config = dict(
    qk_norm=True,
    bias='none',
    init='trunc',
    dataset='wikipedia_en',
)
MLP neurons of a small language model. Each row is named by its layer, matrix (gate and up: input weights) and neuron, and shows model dimensions 0-191. Each number is 500 + 40 x the weight over its row's rms, rounded and kept within 0 to 999. Numbers have three digits each. A neuron's up and down rows have the sign that makes its largest values positive.
After each neuron's rows, "fires after" lists the tokens most often just before its 100 highest values on Wikipedia text that the model never trained on. A number after a token or word is its count.

L8.gate26:506517498510411479508431526506540514489493461467504561484528559490431554485537443402506557529537538502551526526526549437506539573463559475543514510525476545502528533483528446450475477496498505543476506526498498499566573533527503538567511530550505509559538479467490557472573535551511417505547489512514446478491552487509499436448482493481511488532495544520423538471461546525551568501556565462516522407501536515537496476552444500515509463479500567474513417538558505513436524475532482583487637512549441485431488487514430549495492487580488490499511557477566489430517499525508474465
L8.up26:540468578529460546464486474500482518469455547550498571554527479435592529515449484488507507554483445510410466539524485483504507537516522520527515466483502509542529462454581484475427526495549501504479541559567446493526440504516567513540599483462506491505465543521563451482529509530527545564558541563495567493556503518466509568511466498515478467489504473427553513480554501458484549565459517478456545531500569547474431458529542473541446497469482515511410421462506476501461489502493583485457425548533535557465481555453547504498505570550523448580548504477524563495442519510521518525
fires after: "s" 33, "S" 9, " S" 8, "1" 5, " end" 4, "cl" 4

L8.gate358:542579466480471536484516494516492495513492535416463497551506446524538482468474568521463419508551458447528444479454463508568519505532498530522488552522503461549428552481548515465414510557503490478459455460480467478504462538469510514526444480514444505544545465499469485502488548584525487495497558462434529427537558527520484503463522425509462487558467382450474476374465509494489585527483510456440455473441487583449445453532516463557482483497489543552466469514587451488425488481502483529530540517517477490494498524442438455483504548484436531437500440523551479540465523506504494529
L8.up358:413511513600502538438466446464452520506500528468553503538519493478485497511484553423548462486425478482488451506570500461556473444502540486496555521560502485511503552474416509558467494501523508448496411467499516481467546414553488544553526444532555491562508520473474435498469541444545548485495480531397515424523456481494460450450432541510510490485527479408497420494542508476501559567498496491544443479459459478526523495472553482546430449525450502429526489560514470558541545491492506491493507528508479437433493549446552482502522595437521527466526457489508487527482475484511546546
fires after: "\n" 54, "E" 7, "S" 6, "W" 5, " U" 4

L3.gate2:501487523504500603513429500531543517525492494529468525455537547452582453513435514470516453472447557496474533529493483616443520493500486486571529476543530545487475504462542418596520484539498514518527430504550514525476461557474566489497554509498547560477540514460398483473556479491495511497528490456461459433588535552532495472459415511481501453516507444504508562506522508520485475504517491481476432489505424531476488505610604536514509439527522491522518542457512477498444466500461525514492455570563432583505550516474429481485478557465536505451522501502514528463555522506528464548
L3.up2:479536571453550531537527459475540493464516479516539499458482564478473492515585471566536506477490426430492482537417477516555506553542534513444476529588494509409461526515503469481534494470494516507499516483538448478509508519501503477557477462508511517498513554439521555514513561468495474500476422462512437497493451605500525577445474532395557493544572536508461514539467524518573531514506523507530530449465517441552510435526520442456482549523513448491460418464454430512495514448511410515423458530550459474486507542490472529557492528510481525567461560422485452489557560506503480451
fires after: "2" 47, "1" 33, "s" 4

L5.gate182:523592522430499498514530536455529537403491537508487581504502466515495490571510530458530507436506540509545484487477497520586492468533503499550521459426518541527519482469461473614491532535509499519500571567502467516566580542541514442502549535386443518513572530509526569502554502448448541552490502447519535547481468451507514467490484444474534608509413581514501504470546487476519468497556517471516507488439546547534434467556433449537481513498520507486483471510403460542475525541509552538480446471505539492490447521526462521517552552496482496479477479525441501458488497470478426495
L5.up182:533533499490443451454534501545558504514531515534570540478510489556526521424510543585522479482520416464545516550594534438474542459519504520513575542454524521449514496468430453540433495460512544519456559565496473447533523523464486521467535503490525467440499544439567526455459410524562450565556471430493441506556454502529490527519542442446502498553444569517464502557483511403508526497482527480441530524492580525611508504469529479441529483478503524418493505455519443509534508576481449501515477488508543473527507544548469525511474535525516554545511449486488490489484518502458525557
fires after: " " 39, " con" 10, "-" 9, "." 5, "w" 4

L5.gate317:548482484552521515505492483546573444495479500427564524487442474469536533502575553507458543529528500485554540480453468505522518505461542487575519485475538479528474485467514523510405537460457472444539525473452496472542493518440490565491553516432557558519616533516509466517404539482508526493569554511542486532553506520500517529505543521480452569591615448496543567479488545477560481490475491512533476520486459494537543496544524466488410524456497541473484467566545469501515528490587503516485444468504493469476471553433488505503477517435453449452519514503488515569443414440566504519
L5.up317:483552594573523562571540498569478464527465408481506498514518486517446415542531589512545561499492489523540509519527553504563567475494505492573573520446504455580571498509517467496526438504533474476522510502521519510474471551472447584511457456472481450488476581506563517493490530457516487522527438479535476531547568549530557513511462594545528569531507544532492463521549430468512507524530483494484443493458433509533479480500470478489371497543529467427549514470496460485519513500504455510474516560461547554524450477491500482470470557521457554493465555478503498469524519516488469416
fires after: "." 40, "6" 9, "7" 9, "," 6, "5" 6

L11.gate133:477506455472507492395598552527478498490504446459523486499541417548543500484502520401471547480550507538565555503484499505608473480484481489563530490446498486514449490526474517508454510469502583514494551523458478463454501416521501500514526464447473474471467458476510515536556521553453545533497537533581510551559524532468569495562531526467478516552467533509480504480502570462550439493477523480530535521472487455433485476530556534478527511486580535568456609512561530517505523514465475462475503454511458468460558476537529452514506517484534445516598444508531513466453439515583429543
L11.up133:472511529546486508437583501475475506495471398470516476499562448512438485531500504474429464478458465469525462459494512492509561508457491485495509506505512457548475516557495523528592452489455476510547508556469588497453502491478491555505540513510542540395449575475486509496444560503497492552492497495490582543459525544443553452493486532427520481490525514585481470494487548450420491496475537517508529461559530517465476471569503455489505514497530564413542551444465562513491490499467471510473532515388462520495469544485441531481536445431490530516494519509576470406452425421554524462
fires after: " the" 36, "The" 12, " " 8, " The" 7, " of" 5

L5.gate327:497545471471541508518510438554497506494529483516521556490541488522504491487535467471393475487517445493500538467530484464545456510558513415513594543573410568465507498486493483427501464472480516492500508520507460459524458535551458505447491408530448452519501447542517570524468496466539466482446423532437467476544436533521556446519548523495499479473480498543516537525453471480585514541555458477483463480514508545574428503522491486548527473509513479475481575471469410574524561541572505464486511524559471521400490540485414507547528541510502446517448498447598488473514472475475548512
L5.up327:462489421448544583444573454497446518526493515515502518550513499425418539498496504446445523499511470469546530480507485538542472527514434569504544532421586493486430523588507510505555556487505568521515601450539494532568527517448435557531466513511503470524483479515483472530466479486496546554576582570420501480540570514429520495510509494541501566490421517540522431515528525520532579527508489514550514470500532532499491499454498516513566524461527514512500507480498497518505547458533512500408484487603503440463470527545439508545488471538521568464546530489507507556492450491527459508
fires after: " re" 25, " (" 14, " Re" 9, " |" 6, " " 6, " ex" 5

L3.gate304:483466502477538470482505464555522441494510465472559462511457439453503476479525464500455489477451548497460451462442455487520492512472542513460533535502449428498429460473501569419494509496446480507540519506525480528536533524455474555476482485514566482434531518542508474564467549552549478495514457520467489543519516471564550498430518493437442467502563511518513482366526493434441453495490484500515563530528498550539485472555483438540451466518491510469481455549526450542562436516575437420567450539455488484493479508494508562470576470398487493525477537595552464556547544461455523475
L3.up304:566542505581460464585466540488466487546555523456519534535533494549472501488476464459446587460528520467457494475514523493508434501484484448499448455485525485519414528500506517477479600480447483473510415561512507548496482522473449520478470590465539534518507483541551558470492460465505437495512451527633468483470480604502512494423529501478449582487482435448558503577463467485574437494486526547494507489496502436542537509450488532490461540487436508473483474489537487477510524509540494465472496448402474507546482474468435498441472456465465533560452517476455541457499525513511454546
fires after: "2" 18, "0" 17, "5" 12, "3" 12, "1" 9, "," 7

L3.gate111:533417506460498453487495468482556507460537487473501503495492447487475532527592578483499554427505540449452596493492495493581446506536521467460494467539415445552505528445548559506508529433452485542477545457526435487571497515451488541453474515461526527504454501493527515580479575457482517608433484468544521531556563509507528477505534567450482603485523496513517486497570544526513479546488487540501502569482497578511469497507522541482488454500440478430566581558536495464525440478519499486479457406566519526491483516545515505504526514424516522541500515580503523481463482485455505478
L3.up111:487496556537447464585467498486510477495534470433561512470503531489491478597486498527572537455549476474503502534536502445522469513462549530547538480483523482554501536459488508478461477524500529507495538486480530504550542543481498579458484565503486510491542531495479444494461466456473572563434424467527428492439477441416494518466478403454482526451544511485510523522490509471576563444536551475526464449454472455506535485497509511457394510461566508519380470508556464489576528541510485487389475516486417465514508547557508519458530440456494533518455484485441532521456492543469555533
fires after: "." 31, "," 18, "3" 5

L3.gate367:470516518543493545554506525427515455479501487539462489490515505500475490532534499504519497540493464512480535451518488524474466563463535491488531496598454541562488402473534483500476469479570490527479433497422563490507432506471530493497465499501553558477566498452456496572534447603491542579544470504537505416504471592430440441450448490474473435465551479531469484514547477528453499510550575490527442493493524514523456404559511424513479498481538516417515578467515461445478568481515482512476559531545485514476511490515486474468493540497474431438501509488547516484425513597561469523
L3.up367:506536525517530513438541443517595482526508475531547458536517570477556490495477535475528516491401479527528502502527533498443441546471528523530533471551573590516506529512497473443487459463494540567592519487492492534605481512472504470502482472532462585535541461458402515547519453521488562532479512545472429478543512526494517494448524509457518559568486515511488432497500508571506457487477535517563540505556480568516482493463526449540600515464452549444451530458490432537483544490517503530558543500491423563469544467504526516551503577555502493556422538479470542488503511485526563537
fires after: "1" 67, "s" 7, " F" 5, "F" 4

L4.gate124:477506544492426456506532565453524488488553526500488504583467501490504464501496416486500494501494541466523464472506465524535495530499535446467446464496564447459528551500455495525553474464480476494533461533488496527529485528419464476519502479486484556419484473493556460440507528420507533457523502543516430400471489527448516512535526452459428486510455453605517468525484467546541512492483577577556576473526501567584478428500490485489407502472543606523431525464371522457487533516472457524406528525514504519428475483505479484523525524479536446495463480505477450450498489500517476463
L4.up124:446510524517482512502539520486443570466491480446465556446537531526456508546513516455545436511465472562460449516534581504529562509537487445504460452488611533474568539480444426519512497513542536505449499499513498521505487485452488508497486518503467508453503453470491491456461456455404528543519560467509481442470532480476525517554494400473466521535457475534545551570469515468577506507501562481495474538452490498507445529508448474506436519500528606527506457439493547541560478391472468473422497473464586528433504517465460451455523524497528492462531515474531509439457394513444469503
fires after: "2" 93

L5.gate396:513551487438504494472456565511459495444591543483490498542527501445519522571457446515549561521548519474538486509494513493530459496506486570523546517519392533513493486464476568443454500489522438424479511534482487495418458610508487544513520472480438448495515497553578478491507481552495593476485566493490539567491502528413424452508467443579516455487539514490507537474443496474572490511556480480491537470432556538499419507474480528529480489484512552445465527603500454504516519505538536526463492510495544512457459525479547550508531518481457534442434513494463491512503488556479573590
L5.up396:508504478499482528547557465478534512555490419436563531481393505423547475507534440491526548527516391518541485562544498540511486512565507520481586493517476470456496431500472519443458465445458572508476500479518538490489482512457486535504544492497521471507529484491555472476522543484531529510495555423514498527535455533391475464481567447518516391467515550494453588461522527488527553509504544404469558450485573535500543463523447472551554511534500497447521499488566423500517492481507471501481485511522519492495504553518472535406553568553489552508491524437510475470531459523485538577
fires after: " re" 61, " " 8

L8.gate283:552487592570484448513595483485477495463436539468464561528391514502481484514473423511548473467502487419566418478517493500468480528494534470445554512484497511527549491502526441475497488508442445493511487532532529458503515529557489525514486522525504481464601496476513465451509473497483509430503541461514542542551487519448558453467491511531394478474544475476455590505420518450493427461487462469481550442476503516569482490517466497606522496443460462566472501487490431494518479534594509488505541501571475529515479499538600475513460464447430452492481511569495503476563491485478509494
L8.up283:529517475587525511530491534561494498455546465457632530490598548550544454504456513501442426523531461484473527540554487533448564484516397485470427518527477536523442454531456544555484470529476511511518526534583445495535525573467494508524535538496490466516493521498447578475523440511483468567501495410532506501510462517468483523505474569528494549508508492521486460527504513511585447536487503601430499487578563473498491508474477563530527494452572450503502513520485484561533522523577548487480479520571484455473457509461484474490539446491584538509443527485514506516559512474436481531
fires after: " " 39, " re" 7, " N" 6, " Ha" 6, " Re" 5, " R" 5

L4.gate138:450464453488495480448574498494470449530540539478516489545495481483586496525503500511476512414546523521457566519417494483590505544551500464450499474491487527540464489514491554495520579480504464507485431508533521516453492498495492499498546483437500545565495514479456478466553512468522510504443413530540548505532443489413515508549442501473453490522481362558546433455531542455493449431563470553545521451531532516504500510551541483441511525451464520450433535519539486523423556526537519446451488500594461518518524491491528578515519446544442526506553462503487455509480588476571479500
L4.up138:539529430471443539486519509504509458553436461477480522454474461480490474547500512435561462495453540499519561577518539487510455457560545524516399575507511544471548561499555523461500472463565487514551472517485498441428458447459501488492482482521492487468494496451424468480459489510480519454486567463487598474470462415431476529534466449547547510466491527544509494570445534431501554490497492503411474432505460563537408537518512454482463486497486513449498538484472518522505529483430457567488582465590536539504548464475501481521500544465453513509488565490493565540430453472486496456
fires after: " " 54, "2" 13, "|" 6

L5.gate260:534499552483446473527501462523542524480457512464559547536526486520508478527467482475486476421458537504459455609546493471579519477454430464500479558497479526552556489527457528512479516498495478612467545555473490454475590539485460532512467451448539501437542457540523567481441533553484477470427527525506514563519474444514545445513510507522509506504528454445507479479456496433531433469532551442497478516422530561575445494572503458467525467407517497416468520512483421530459533464494466493469524574488497439446490408432510531518482501509451521442466473517468468526469482458520486536
L5.up260:480531494518501515566526464500477469500524416475608550537508534445472477455498454432500488521479465526601536518568452471554526530524460496520522534494514501454536532574553426478470532428513506548523489499559473475486536521502415525429453492499497461479520513499491517562581422535524449554473506500485503523606482533485572429524507523490534487521477495472489478504460512480539544501480462535485494520501492572562515467485492577504520502506625497444478553470520507498448550562561430424460442470527495571517474577496463574508523471557482529530481525493548527485471553513524467571
fires after: " re" 46, " " 9, " de" 8, " dis" 7, " un" 4, " con" 4